Weights of a small transformer language model.
Size: 12 layers, width 896, 14 heads of 64, MLP 3584 tanh GELU, vocabulary 32000, 146M parameters.
Architecture: learned positions, tied embeddings.
Training: a variant of Muon for these matrices, 1136M tokens.
MLP neurons of a small language model. Each row is named by its layer, matrix (up: input weights) and neuron, and shows model dimensions 362-457. Each number is 50 + 10 x the weight over its row's rms, rounded and kept within 0 to 99.
A block is one neuron, or neurons of one layer that tend to fire together. Before each block is what it responds to, as a language model described it from the Wikipedia text at the highest values.

Before a person's name. Connectives and punctuation (and, of, to, commas, list dashes) right where a person's name comes next, as in "son of", "born to Fred and", or cast lists.
L7.up217:36 64 51 40 45 46 50 58 43 48 35 62 56 63 43 62 67 54 50 64 45 41 53 68 52 42 58 48 36 31 56 56 64 39 58 35 37 42 45 35 49 39 55 68 45 60 54 54 41 53 45 49 32 44 64 54 52 47 41 59 44 47 36 29 64 47 37 60 47 65 65 32 48 47 37 74 53 52 34 56 46 64 59 48 58 48 63 65 63 40 54 62 51 49 48 47
L7.up308:46 68 44 33 59 30 52 51 57 48 28 57 39 65 53 48 67 45 63 45 58 49 63 41 40 44 51 46 50 55 61 49 59 34 59 56 49 47 46 52 50 52 41 59 47 51 63 51 37 63 60 43 41 49 72 54 56 63 57 76 60 42 63 62 68 48 47 44 40 59 35 61 51 52 62 63 50 66 55 62 56 54 45 47 49 35 60 29 53 53 51 63 40 72 34 50
L7.up311:49 52 32 46 50 54 42 53 51 44 44 36 59 52 51 39 50 46 50 56 54 53 47 60 59 66 48 49 43 36 62 47 62 42 73 52 57 39 58 47 53 42 34 41 54 38 54 55 27 28 65 33 53 58 50 50 41 38 47 48 44 42 46 43 58 57 36 59 47 40 52 45 64 50 62 76 38 42 41 60 50 47 42 66 45 47 77 43 47 38 54 51 31 48 58 60
L7.up678:48 65 58 43 52 64 60 69 47 52 54 52 47 47 61 49 50 50 52 52 51 36 54 46 39 50 55 51 44 40 59 43 58 45 56 61 56 53 44 54 45 45 60 43 36 42 42 65 59 48 45 34 39 55 48 37 51 50 49 50 44 38 58 59 62 49 52 51 48 45 35 65 50 31 42 36 43 50 42 50 55 58 44 41 40 51 48 53 40 53 32 62 66 51 55 37
L7.up1208:52 62 47 46 34 57 69 45 67 36 56 64 48 63 55 44 54 36 54 62 62 44 51 43 46 62 48 43 48 53 56 45 58 45 57 45 46 61 54 38 32 61 56 26 65 44 38 58 42 32 49 66 55 54 47 30 59 62 42 51 58 54 56 56 42 59 67 49 47 59 42 55 42 37 49 64 45 72 67 64 62 44 51 40 47 50 45 47 47 39 42 77 42 65 55 59
L7.up1332:34 40 54 59 58 39 52 67 62 41 56 43 47 55 50 61 68 58 56 46 45 52 50 44 53 61 57 62 39 66 65 43 54 63 54 35 46 43 56 53 33 53 57 46 56 48 45 50 42 48 63 58 47 30 67 27 52 43 32 51 63 51 61 37 56 44 50 44 52 49 51 46 49 57 56 54 77 48 77 51 54 56 46 39 42 49 39 56 45 50 65 54 52 53 60 50
L7.up1411:35 45 45 65 36 48 64 61 44 52 34 47 51 55 50 45 57 34 49 58 55 48 47 39 51 33 46 46 52 43 47 51 55 46 26 53 66 42 38 37 46 60 55 59 40 59 53 47 58 51 29 52 73 48 51 45 28 71 58 75 52 47 61 37 60 59 45 55 46 58 38 71 36 40 46 46 59 30 47 48 48 36 27 56 50 61 56 49 62 53 51 75 59 30 40 42
L7.up1579:41 54 38 35 37 36 42 28 48 48 47 66 52 66 56 48 41 45 51 57 68 41 53 37 50 61 71 65 28 54 56 56 82 52 54 30 24 46 41 65 46 39 45 36 46 44 39 42 75 47 50 58 53 46 54 53 48 42 52 44 31 52 34 62 58 30 37 53 36 43 43 51 54 43 36 43 42 47 53 61 56 61 40 39 49 48 55 41 54 41 61 35 57 56 64 40
L7.up1801:43 47 68 68 46 50 50 66 62 53 63 56 51 53 41 55 51 42 48 33 42 60 44 54 70 43 34 60 50 62 53 52 60 36 41 68 30 29 62 33 42 51 26 31 69 49 42 60 31 52 46 42 60 52 66 55 47 44 50 67 54 69 48 59 54 59 61 55 49 45 47 52 34 62 61 48 62 49 70 42 47 48 50 29 37 60 51 54 53 65 41 34 47 42 48 41
L7.up1858:55 52 28 66 62 63 50 64 66 35 59 65 57 57 60 42 41 55 42 61 58 54 35 58 50 55 58 47 53 59 58 66 40 43 58 47 54 50 55 60 58 34 29 53 56 51 44 41 37 54 34 42 60 50 41 46 54 49 61 62 59 53 49 53 42 29 44 58 53 53 71 40 46 51 38 58 61 42 51 46 47 35 31 35 29 56 55 68 47 65 62 30 51 51 51 33
L7.up2893:53 52 46 72 56 37 54 44 67 45 49 52 40 55 57 45 47 36 54 43 52 38 35 48 42 42 58 49 56 54 54 42 60 51 48 40 63 56 33 55 45 52 49 49 52 53 31 34 35 51 44 55 64 38 56 39 33 38 49 57 50 59 55 53 54 36 47 54 31 42 54 43 49 59 47 45 55 68 38 65 48 53 53 50 59 54 42 62 46 59 47 51 43 78 28 64
L7.up2929:40 48 41 41 46 56 48 65 60 47 30 40 60 48 44 53 32 54 34 35 43 44 61 59 53 47 65 73 42 53 58 60 65 42 53 40 62 60 58 54 61 40 48 38 64 24 46 50 55 27 53 60 54 37 58 48 60 43 41 62 63 51 48 46 44 48 47 66 61 52 58 48 40 41 53 65 48 30 73 46 52 57 43 56 62 50 48 47 48 64 41 58 50 52 57 50
L7.up2990:49 51 52 42 43 49 59 50 65 49 46 48 41 68 53 57 63 52 46 52 68 30 46 64 45 52 64 51 45 41 62 53 40 59 62 47 53 40 58 52 55 69 49 47 66 57 50 37 53 46 57 48 42 47 70 25 53 50 44 70 51 59 42 65 44 60 58 40 46 64 48 40 51 29 47 64 66 50 43 61 45 46 62 47 42 62 40 40 49 50 45 56 61 63 43 52
L7.up3098:45 39 47 67 38 52 46 53 52 31 57 61 56 53 55 61 51 43 48 59 62 44 59 40 48 42 41 61 37 40 49 43 57 52 50 46 34 49 46 49 57 42 49 37 36 49 49 55 38 63 46 59 48 42 53 40 60 57 48 50 54 45 44 51 59 47 58 40 46 40 55 61 59 58 39 49 51 71 56 42 59 45 48 48 65 45 61 45 63 72 53 49 58 48 50 53
L7.up3429:27 43 50 66 55 43 63 34 67 52 58 53 53 67 67 48 55 54 58 47 43 53 43 60 36 52 56 47 38 63 48 41 65 45 56 40 33 54 56 49 37 57 47 55 63 54 43 42 61 45 57 32 59 58 46 37 60 58 49 43 42 39 67 50 51 52 48 42 54 60 67 63 42 56 50 54 45 29 43 55 54 52 56 50 66 58 47 34 38 48 59 75 65 49 55 59
L7.up3573:35 46 67 49 32 22 55 58 55 37 53 47 39 50 24 49 35 43 45 52 53 56 42 53 50 57 55 68 39 58 58 45 52 44 48 47 50 30 54 48 54 31 61 51 46 36 50 64 57 41 53 43 42 45 59 60 36 40 54 61 57 63 59 36 37 61 47 35 50 58 54 62 53 36 55 48 39 55 40 66 48 55 58 41 60 57 57 54 49 33 47 58 53 56 48 50

Repeated proper-name pieces. Word pieces of uncommon proper names being mentioned again, often starting a sentence as subject, such as Take|al|ot, Bloom|er, Westph|al.
L5.up423:49 35 56 56 56 51 55 50 59 61 51 60 69 52 61 35 54 60 52 60 39 37 39 52 36 58 54 59 51 41 45 38 61 49 54 53 40 35 66 42 47 54 62 56 40 40 44 43 59 43 59 50 72 71 58 34 46 52 52 57 63 47 50 57 39 54 46 51 38 34 39 60 71 60 50 45 52 32 47 31 44 45 46 61 37 54 79 56 58 58 48 55 48 42 41 36

Before a person's name. The token just before a person's full name, such as a title or role noun (baseman, president, Minister, coach) or a connector (by, to, and, table pipes, list dashes).
L8.up611:39 52 52 47 38 39 34 47 46 41 47 61 46 59 39 39 64 66 67 46 53 58 42 48 66 45 43 46 48 55 58 42 76 36 48 37 32 45 51 39 51 63 58 48 68 44 34 73 36 58 49 52 54 48 51 56 61 47 37 58 60 41 48 61 44 34 54 52 44 56 62 54 36 50 39 59 57 38 55 59 68 43 43 45 43 54 38 55 49 75 42 38 57 62 50 65
L8.up1547:52 64 41 60 46 57 67 62 65 38 51 47 49 68 54 58 75 44 56 37 37 43 31 75 65 44 41 44 33 48 42 55 36 48 61 48 46 48 45 51 54 57 55 62 49 52 50 61 43 69 45 48 82 47 62 47 55 57 49 60 55 48 39 62 40 43 56 66 59 56 59 46 45 51 50 78 41 51 51 40 43 36 56 49 44 57 46 41 41 67 22 57 65 47 43 51
L8.up2482:38 72 64 42 55 59 50 36 56 38 50 60 40 61 37 67 51 45 68 55 74 53 40 65 53 53 50 35 46 43 38 39 47 29 52 39 62 47 31 47 56 40 29 46 61 36 54 53 31 41 56 70 29 75 37 56 38 39 54 67 47 57 41 45 61 46 51 54 44 57 53 46 35 58 40 68 59 30 70 45 61 48 49 42 45 55 52 55 51 56 50 51 51 44 48 54
L8.up2758:35 45 56 39 44 65 60 46 44 39 42 53 45 46 37 53 58 46 59 48 45 53 54 62 63 60 49 43 43 56 45 35 60 41 60 45 53 50 55 63 30 47 60 51 47 59 50 53 49 83 45 46 45 52 50 37 45 42 49 57 43 56 52 56 53 30 50 47 44 41 64 44 46 59 34 57 56 56 54 50 49 43 53 53 41 59 27 57 33 55 56 46 55 41 54 55

Start years and "a". Fires on a four-digit start year beginning a span, as in (1895 – 1965) or 1943–1946, and often on the article "a", as in as a distraction.
L7.up5:57 51 38 58 59 45 38 39 52 39 44 24 42 58 54 66 51 46 54 58 40 54 38 41 59 45 52 50 28 46 56 38 42 50 67 51 66 44 49 75 33 55 62 64 69 46 61 44 59 63 48 44 51 49 61 41 60 30 59 57 66 45 33 53 48 54 61 37 65 57 39 40 48 35 43 72 54 34 48 52 44 39 54 53 49 63 64 60 56 39 65 57 50 47 56 53
L7.up112:48 50 44 41 49 41 39 34 36 50 45 66 53 57 54 35 50 60 65 48 48 38 44 52 41 52 59 76 39 55 51 63 53 58 50 53 41 51 40 39 59 41 30 61 66 53 46 64 45 34 60 59 51 57 37 46 58 45 50 54 43 44 50 49 58 51 64 61 58 45 51 54 65 47 37 68 48 48 53 64 43 56 55 63 29 38 54 35 59 35 43 48 53 45 27 61
L7.up161:24 53 46 60 36 42 40 52 37 70 42 66 40 54 30 53 45 49 33 58 59 44 49 38 49 14 55 58 39 51 58 61 42 67 48 43 43 39 46 65 63 40 61 46 49 47 65 47 33 38 47 56 37 61 78 63 68 45 51 50 61 47 31 52 53 50 44 48 40 38 31 61 53 50 62 60 56 51 56 34 41 54 45 47 53 65 65 40 57 66 72 41 54 48 47 28
L7.up508:38 33 59 51 30 50 43 55 53 55 47 27 49 55 65 49 47 47 55 33 46 38 44 52 40 32 50 65 74 48 57 59 54 55 57 42 45 62 45 59 59 55 36 39 71 49 40 60 47 47 43 57 63 38 33 21 57 47 49 49 60 45 37 52 57 49 65 50 74 54 48 42 47 37 68 58 38 46 49 51 53 50 58 49 48 46 55 63 28 54 67 57 40 49 75 30
L7.up627:40 40 38 40 55 32 40 57 40 50 51 57 34 49 60 45 63 57 35 53 27 59 65 64 53 26 50 49 62 44 48 56 43 48 41 43 43 36 53 57 67 27 40 53 45 54 47 48 42 68 49 40 44 40 56 65 40 42 46 48 57 55 29 76 44 55 42 43 52 47 43 37 37 53 51 36 51 64 45 61 48 51 36 47 56 37 45 59 55 56 57 44 50 40 47 68
L7.up670:45 50 46 72 50 35 41 40 33 54 42 59 34 59 32 62 48 22 38 55 60 56 52 51 56 50 47 53 55 40 53 32 31 53 54 55 52 62 54 58 44 50 53 65 52 79 39 53 47 29 52 55 59 42 34 49 60 35 44 29 44 54 63 46 52 55 28 34 48 53 52 27 46 49 37 46 66 49 64 59 39 56 56 54 58 55 54 60 61 53 73 44 61 57 39 48
L7.up991:43 40 43 60 66 48 49 36 62 54 53 56 51 74 51 55 58 32 59 49 50 42 46 53 38 39 45 58 46 62 63 46 62 46 70 44 63 63 45 34 55 66 43 42 31 66 48 42 68 51 54 47 52 71 49 43 44 58 52 48 28 43 58 54 46 45 48 40 46 40 52 49 47 60 51 57 54 41 44 49 49 70 39 52 48 50 47 53 52 41 46 44 38 40 57 58
L7.up1211:49 47 67 50 43 39 62 43 62 33 32 67 52 53 28 45 45 47 64 35 39 42 40 38 46 52 64 52 49 50 25 52 70 48 50 45 46 62 54 45 55 59 51 33 48 47 51 60 38 56 52 30 47 54 47 34 45 54 69 43 54 43 49 49 41 49 45 37 51 44 56 54 52 42 48 43 39 39 64 48 30 39 42 48 61 45 49 57 44 58 47 52 56 52 54 44
L7.up1663:52 32 41 59 65 55 52 40 52 50 37 73 55 54 42 39 50 56 68 64 35 63 34 57 54 48 52 71 36 59 47 59 52 39 52 36 46 41 57 30 41 54 57 49 67 50 42 74 54 39 56 47 58 47 54 54 62 63 57 42 39 41 34 45 53 50 58 42 54 47 59 59 37 69 34 52 55 41 33 54 49 34 36 51 56 57 56 50 42 42 23 57 79 74 50 47
L7.up2230:52 59 52 64 56 49 42 66 61 51 44 52 51 61 55 34 43 45 36 61 62 48 44 37 37 44 41 43 53 59 61 40 50 43 55 45 24 52 58 31 47 56 50 42 45 58 42 50 54 29 38 68 40 37 36 48 36 51 58 39 54 43 48 44 64 63 61 51 45 43 44 58 74 28 44 58 59 52 57 54 51 44 54 58 48 38 46 54 51 48 70 38 44 57 51 55
L7.up2429:51 37 52 57 52 58 36 48 36 52 39 51 39 52 61 43 49 40 37 61 54 40 65 55 50 48 50 58 40 37 54 56 52 34 68 58 39 53 40 50 44 59 48 55 59 58 40 51 33 50 40 36 54 41 43 42 63 50 51 38 53 38 64 41 67 50 47 46 55 60 53 65 44 35 37 64 55 49 55 57 62 58 33 50 50 44 50 75 48 69 63 47 57 44 34 43
L7.up2663:35 61 45 41 69 36 65 51 61 30 42 61 48 56 39 53 68 45 56 45 51 25 37 53 39 54 60 56 58 57 51 55 42 50 68 48 51 50 50 50 49 57 39 30 45 40 51 65 55 44 62 65 60 55 51 51 33 51 67 51 45 52 43 46 56 62 49 51 47 28 52 47 44 50 37 28 45 50 57 59 45 46 18 41 53 32 69 31 55 50 55 60 58 36 31 55
L7.up2734:59 51 46 44 56 47 33 56 44 52 47 68 35 49 68 57 75 48 66 53 51 46 54 55 60 67 41 68 50 64 45 58 53 37 60 46 48 43 64 50 43 63 63 47 54 46 41 56 60 54 41 44 56 32 36 66 72 33 38 45 40 50 41 44 64 52 47 71 57 62 47 57 61 50 44 49 46 38 41 42 35 48 47 43 62 55 54 50 40 50 28 44 56 42 46 42
L7.up3219:45 49 48 64 53 47 51 51 55 54 46 42 50 46 61 44 38 58 46 35 33 45 63 36 59 37 39 73 52 51 57 42 57 55 57 53 41 53 51 48 56 59 48 58 44 28 44 45 63 29 47 49 50 40 42 61 45 43 50 48 61 45 45 39 42 36 59 56 44 67 44 42 54 54 50 41 51 51 37 55 69 50 53 56 52 56 59 55 50 61 68 48 39 38 36 49
L7.up3220:43 54 38 50 57 46 48 42 46 57 44 59 50 43 32 58 43 54 49 64 39 43 60 52 52 56 57 52 35 57 63 54 56 46 46 47 51 54 62 60 38 59 71 44 59 40 43 49 41 52 47 52 59 42 39 67 52 44 33 50 53 58 48 31 47 53 62 29 49 62 38 39 46 48 53 65 56 36 51 37 62 30 42 61 67 48 41 42 45 32 48 42 66 49 32 28
L7.up3225:40 50 65 50 53 29 21 45 53 39 44 60 64 31 57 44 48 48 51 45 45 50 37 39 53 51 61 43 45 54 60 60 51 39 43 32 51 49 55 44 45 33 59 50 61 58 41 54 52 28 52 42 53 64 21 61 40 47 47 63 41 50 61 57 44 49 37 51 50 50 51 58 46 50 52 46 53 44 54 57 54 56 51 35 62 46 44 34 45 42 38 47 46 48 35 53

Before a person's name. Tokens immediately preceding a person's name: titles or roles (architect, General, Justice, manager), "by", and colons in credit or infobox lines.
L5.up1104:53 56 62 42 62 68 54 55 59 39 42 38 42 58 57 48 51 69 53 39 36 36 40 80 58 64 52 46 39 53 47 45 46 44 73 37 44 45 68 61 63 56 74 32 62 49 71 53 58 48 47 45 39 41 43 47 40 52 64 67 55 52 62 54 40 32 51 68 27 41 61 66 41 37 57 37 64 26 45 40 78 57 69 49 36 51 37 65 56 53 46 49 45 52 68 57

Sentence-subject person references. Final token of a person's name or pronoun opening a biography sentence before its verb, e.g. Cohen joined, McPhillips began, he was.
L8.up386:58 54 58 52 67 72 49 46 47 39 54 62 40 48 68 49 46 57 56 37 59 50 61 45 39 46 46 52 42 49 67 52 61 37 50 52 60 57 43 40 67 52 60 51 52 55 67 56 49 54 52 56 32 44 66 42 63 55 41 56 54 35 50 63 47 35 46 59 42 50 66 47 55 59 44 52 34 69 41 55 54 45 48 42 49 40 55 54 33 38 39 49 45 49 35 58
L8.up823:57 41 65 64 69 25 53 43 55 71 50 50 42 46 30 53 67 48 49 41 50 52 60 41 51 54 47 58 47 51 37 53 50 34 65 36 38 19 37 41 50 70 51 44 46 54 42 67 37 52 45 45 43 45 49 56 63 53 61 45 67 43 53 44 70 43 41 68 50 68 49 43 48 60 53 51 56 26 51 37 52 30 51 52 42 28 48 72 47 53 62 63 56 68 52 58
L8.up2971:71 50 54 73 35 66 63 35 57 43 64 51 52 49 35 57 29 50 47 40 38 58 43 46 50 75 49 53 47 49 72 52 33 38 39 53 51 38 42 52 38 49 37 37 41 44 61 49 46 66 56 66 66 39 43 65 29 55 62 48 59 50 46 58 50 41 35 43 36 45 62 45 52 34 40 63 53 69 44 54 50 44 53 53 51 47 39 48 67 57 45 47 55 50 45 60
L8.up3356:65 81 50 32 56 30 48 48 33 49 43 53 44 58 50 36 54 45 57 49 22 50 69 38 50 32 65 68 58 39 55 50 49 56 42 51 59 43 50 40 34 39 54 68 49 49 35 54 64 47 46 57 33 44 49 39 53 48 42 44 66 39 38 57 38 40 31 55 46 49 39 47 52 46 38 38 67 54 62 57 39 35 41 37 50 34 53 52 25 52 57 36 47 66 52 37

Indefinite article "a". The article a/A opening a noun phrase, especially at the start of quoted titles or quotes and after prepositions, e.g. "A Momentary Change", from a conventional; sometimes The or first name pieces.
L8.up854:45 44 45 47 41 49 58 50 44 40 48 42 47 63 39 59 81 22 27 56 50 54 33 46 49 64 59 44 34 56 48 46 37 50 57 64 41 46 59 59 49 47 59 50 60 76 52 56 55 42 62 57 65 58 55 48 35 36 47 57 41 44 55 38 55 63 49 48 49 54 49 58 53 53 66 52 44 35 54 35 52 68 57 54 65 68 49 45 47 42 40 48 55 39 51 50
L8.up1834:52 61 59 57 66 41 42 64 60 64 45 45 64 53 44 50 67 47 50 55 54 60 49 44 51 47 37 53 43 52 42 56 44 42 71 50 54 54 53 45 49 48 56 30 51 63 57 53 45 48 41 48 59 48 45 67 50 38 53 49 56 47 53 24 62 24 58 37 56 57 47 73 58 51 57 44 39 39 43 51 57 54 49 55 58 44 55 45 56 50 76 72 45 49 39 56
L8.up2938:41 49 50 49 66 45 50 49 74 37 41 33 47 42 48 51 59 40 62 55 63 46 51 41 47 53 56 58 42 59 53 55 30 46 60 45 41 52 58 52 54 53 48 52 56 49 45 70 45 59 44 56 63 53 51 68 54 40 67 65 40 38 59 58 44 53 47 32 50 58 45 64 53 33 42 63 58 46 52 53 44 36 51 62 68 50 42 38 57 56 36 49 47 49 57 54
L8.up3056:44 49 71 45 62 60 57 50 50 47 61 47 29 39 51 69 56 49 59 54 44 61 53 61 45 53 64 63 57 47 54 62 42 57 54 59 46 62 46 47 68 53 51 45 32 37 40 61 42 29 66 51 33 34 31 47 51 58 51 65 55 42 57 49 52 48 64 51 52 46 29 63 54 47 46 52 45 47 44 46 55 46 56 55 58 46 44 41 57 44 63 36 59 52 49 43

Descriptive article after name. The article "a"/"an" that begins a description of a named entity, mainly in "X (born …) is a" Wikipedia openings, e.g. "is a German volleyball player", "Rosa Lewis, a former cook".
L5.up1960:25 64 52 27 65 45 48 49 60 26 65 27 42 59 54 44 57 45 44 55 36 47 55 62 65 39 42 50 24 58 64 56 67 41 45 58 59 62 56 61 38 58 43 58 46 51 63 42 49 35 50 51 55 56 61 46 43 47 43 38 53 38 29 40 52 48 54 34 59 26 52 44 45 54 55 47 59 55 40 63 33 61 62 30 62 53 53 45 41 38 64 56 57 39 58 55

Surname final tokens. Last word-piece of a person's surname, usually starting a sentence in a Wikipedia biography before "was", "is" or "'s", as in Affle-ck, Westph-al, Saunder-s.
L7.up211:59 39 56 47 46 39 48 52 51 56 65 43 62 32 56 52 53 60 54 41 61 73 33 35 54 58 48 49 32 42 53 53 49 42 62 58 57 20 51 54 52 59 53 43 33 46 49 63 48 71 44 28 64 48 35 52 60 43 54 47 66 67 53 51 45 40 48 51 49 44 51 53 57 52 52 45 57 65 50 60 51 63 53 42 31 41 60 36 70 63 50 34 62 54 42 58
L7.up933:53 48 59 55 49 51 70 62 48 39 42 41 45 34 37 64 53 54 56 55 47 43 45 30 58 30 51 46 43 61 37 63 56 50 64 32 51 40 39 35 50 44 50 39 49 39 45 70 47 40 44 62 50 43 41 37 64 51 46 60 45 67 55 43 51 51 41 58 58 47 54 35 35 45 54 59 45 63 67 47 45 58 39 51 50 64 58 44 46 60 68 55 44 73 66 60
L7.up1072:56 48 42 69 49 35 41 36 48 50 58 54 40 44 45 42 48 48 57 27 50 56 38 66 59 59 51 46 47 33 52 42 50 43 45 50 51 55 56 32 46 46 77 58 46 58 55 60 59 62 47 38 55 57 52 35 44 17 35 38 64 46 55 55 44 55 35 42 50 50 50 50 51 42 32 41 45 67 48 59 63 41 43 23 59 57 44 54 40 57 41 49 49 47 52 46
L7.up1120:51 69 77 63 40 49 51 61 44 57 63 47 49 36 58 45 43 60 34 53 49 43 65 54 55 51 52 55 61 43 52 53 31 33 51 37 48 35 43 77 41 83 40 45 53 55 53 38 40 54 60 48 48 46 55 60 61 61 56 47 57 66 49 62 47 59 46 42 60 48 44 45 55 54 58 46 77 57 35 57 56 60 49 68 45 55 60 49 51 51 42 48 49 56 45 38
L7.up1446:44 60 62 58 57 42 57 55 55 63 60 55 57 40 55 35 59 58 35 39 62 60 52 48 44 55 56 43 40 55 57 72 43 42 56 52 38 42 41 50 47 76 58 63 73 57 61 60 66 54 58 39 54 65 47 37 19 52 47 45 40 48 60 50 40 51 38 60 29 26 44 64 61 55 27 33 55 52 60 49 51 48 40 36 56 52 50 46 56 46 54 57 53 41 42 32
L7.up1659:65 39 43 62 51 39 47 44 58 55 37 51 37 32 58 44 56 54 56 58 46 69 63 56 44 47 61 37 46 48 46 42 46 28 35 48 61 36 58 38 45 48 44 49 44 41 42 60 46 58 38 49 48 46 57 37 47 34 51 46 72 58 35 55 56 48 45 57 37 44 75 44 64 63 55 53 55 64 60 46 47 53 54 47 67 35 58 57 50 89 65 64 38 50 49 68
L7.up2034:31 61 48 43 72 38 56 55 43 40 62 56 65 50 53 49 49 51 50 25 65 61 58 48 47 44 34 52 59 37 43 64 53 53 35 42 42 43 55 54 41 54 62 54 56 73 62 60 65 64 66 65 58 55 47 53 38 57 53 46 53 64 46 60 67 39 54 48 57 45 38 50 65 54 43 48 38 51 61 33 70 63 38 57 41 50 54 44 49 44 37 61 64 32 55 43
L7.up2129:58 47 45 53 48 39 50 48 62 60 42 51 46 56 49 38 47 48 63 57 58 48 37 32 55 40 30 62 43 55 60 69 52 54 50 53 71 51 37 61 43 47 63 31 48 62 54 46 36 52 41 44 61 49 46 52 49 44 39 50 55 60 61 54 28 36 64 43 50 52 49 50 64 31 48 37 48 43 61 60 63 52 37 53 25 54 47 47 62 46 41 55 58 48 39 65
L7.up2213:49 59 57 56 48 54 60 34 50 43 56 62 45 54 48 59 51 73 71 59 47 65 48 35 49 53 42 53 48 35 46 48 43 54 54 62 38 48 60 45 35 43 42 46 44 41 39 26 58 54 66 67 49 55 55 49 45 61 61 55 47 54 47 57 60 31 59 50 46 55 44 58 31 34 52 43 58 57 67 70 46 45 55 32 57 51 62 41 58 51 58 50 52 63 41 56
L7.up2387:47 40 41 57 48 62 22 49 55 50 72 61 61 59 34 42 57 51 43 35 51 52 41 40 43 62 49 51 49 60 38 58 52 58 49 49 45 38 44 28 57 50 63 38 57 64 63 49 41 64 69 51 58 64 45 50 33 38 43 44 58 54 51 65 41 46 59 54 35 26 55 45 42 53 44 60 62 58 44 44 51 56 51 43 20 51 46 62 44 50 35 40 30 47 56 59
L7.up2534:53 60 50 57 56 42 48 49 45 72 50 57 50 41 32 59 46 43 54 62 71 29 36 42 58 50 45 53 51 41 64 48 55 64 47 34 55 32 61 27 56 54 39 30 42 36 55 53 56 55 47 42 55 51 42 67 46 58 44 43 48 50 45 68 37 51 34 58 50 48 55 66 56 45 57 46 45 38 54 60 61 46 52 45 44 58 60 49 64 47 60 44 56 52 46 32
L7.up2648:53 56 68 58 36 40 49 78 57 60 53 51 63 47 55 49 55 66 51 40 49 61 57 48 53 45 48 49 48 40 38 54 54 47 55 50 28 41 32 47 42 42 37 63 41 49 54 65 38 47 45 25 31 51 37 62 43 45 37 62 71 60 47 67 42 48 56 64 51 38 39 57 40 41 50 44 59 57 50 59 61 45 55 43 46 61 47 33 55 46 69 44 53 48 30 61
L7.up2902:44 40 51 55 49 29 48 48 64 39 60 49 56 55 37 40 58 28 57 44 59 46 44 53 67 47 56 59 57 48 46 53 44 43 50 31 44 47 22 35 54 70 45 47 44 53 47 60 47 33 43 62 49 56 45 39 35 31 57 38 50 40 55 64 61 40 56 40 27 62 66 45 67 59 46 59 38 57 57 46 54 56 56 47 53 68 47 54 60 52 38 59 51 50 39 61
L7.up3053:45 46 61 51 53 39 57 47 62 56 61 55 50 47 27 44 65 40 34 59 70 42 45 37 47 58 55 51 55 55 66 50 42 57 43 57 31 50 48 47 32 49 46 48 50 57 41 68 62 39 64 31 55 63 39 41 32 36 29 48 69 49 62 57 53 70 47 33 43 46 55 51 77 47 61 49 48 71 55 29 57 63 50 30 68 60 46 53 54 59 52 50 42 51 33 27
L7.up3063:37 42 47 50 46 38 27 63 49 26 53 58 32 65 33 54 63 59 38 31 44 63 43 51 53 33 45 58 45 60 64 55 30 38 61 63 42 32 52 50 51 48 51 41 58 28 60 75 64 62 57 41 52 42 54 51 45 29 30 61 58 36 45 47 53 39 64 55 54 53 51 49 37 44 50 61 40 49 43 74 46 55 60 68 52 49 54 47 57 66 46 50 44 47 53 57
L7.up3132:62 61 46 59 49 33 46 51 51 71 30 73 51 68 42 37 53 61 48 51 38 35 41 46 52 48 35 47 33 57 55 51 46 42 43 63 59 29 49 49 51 48 49 36 33 51 44 64 34 49 50 68 60 49 46 51 73 40 52 56 52 57 53 37 52 38 55 39 57 62 58 52 46 41 70 64 57 46 60 37 55 51 47 59 44 60 60 44 67 51 50 65 45 44 66 51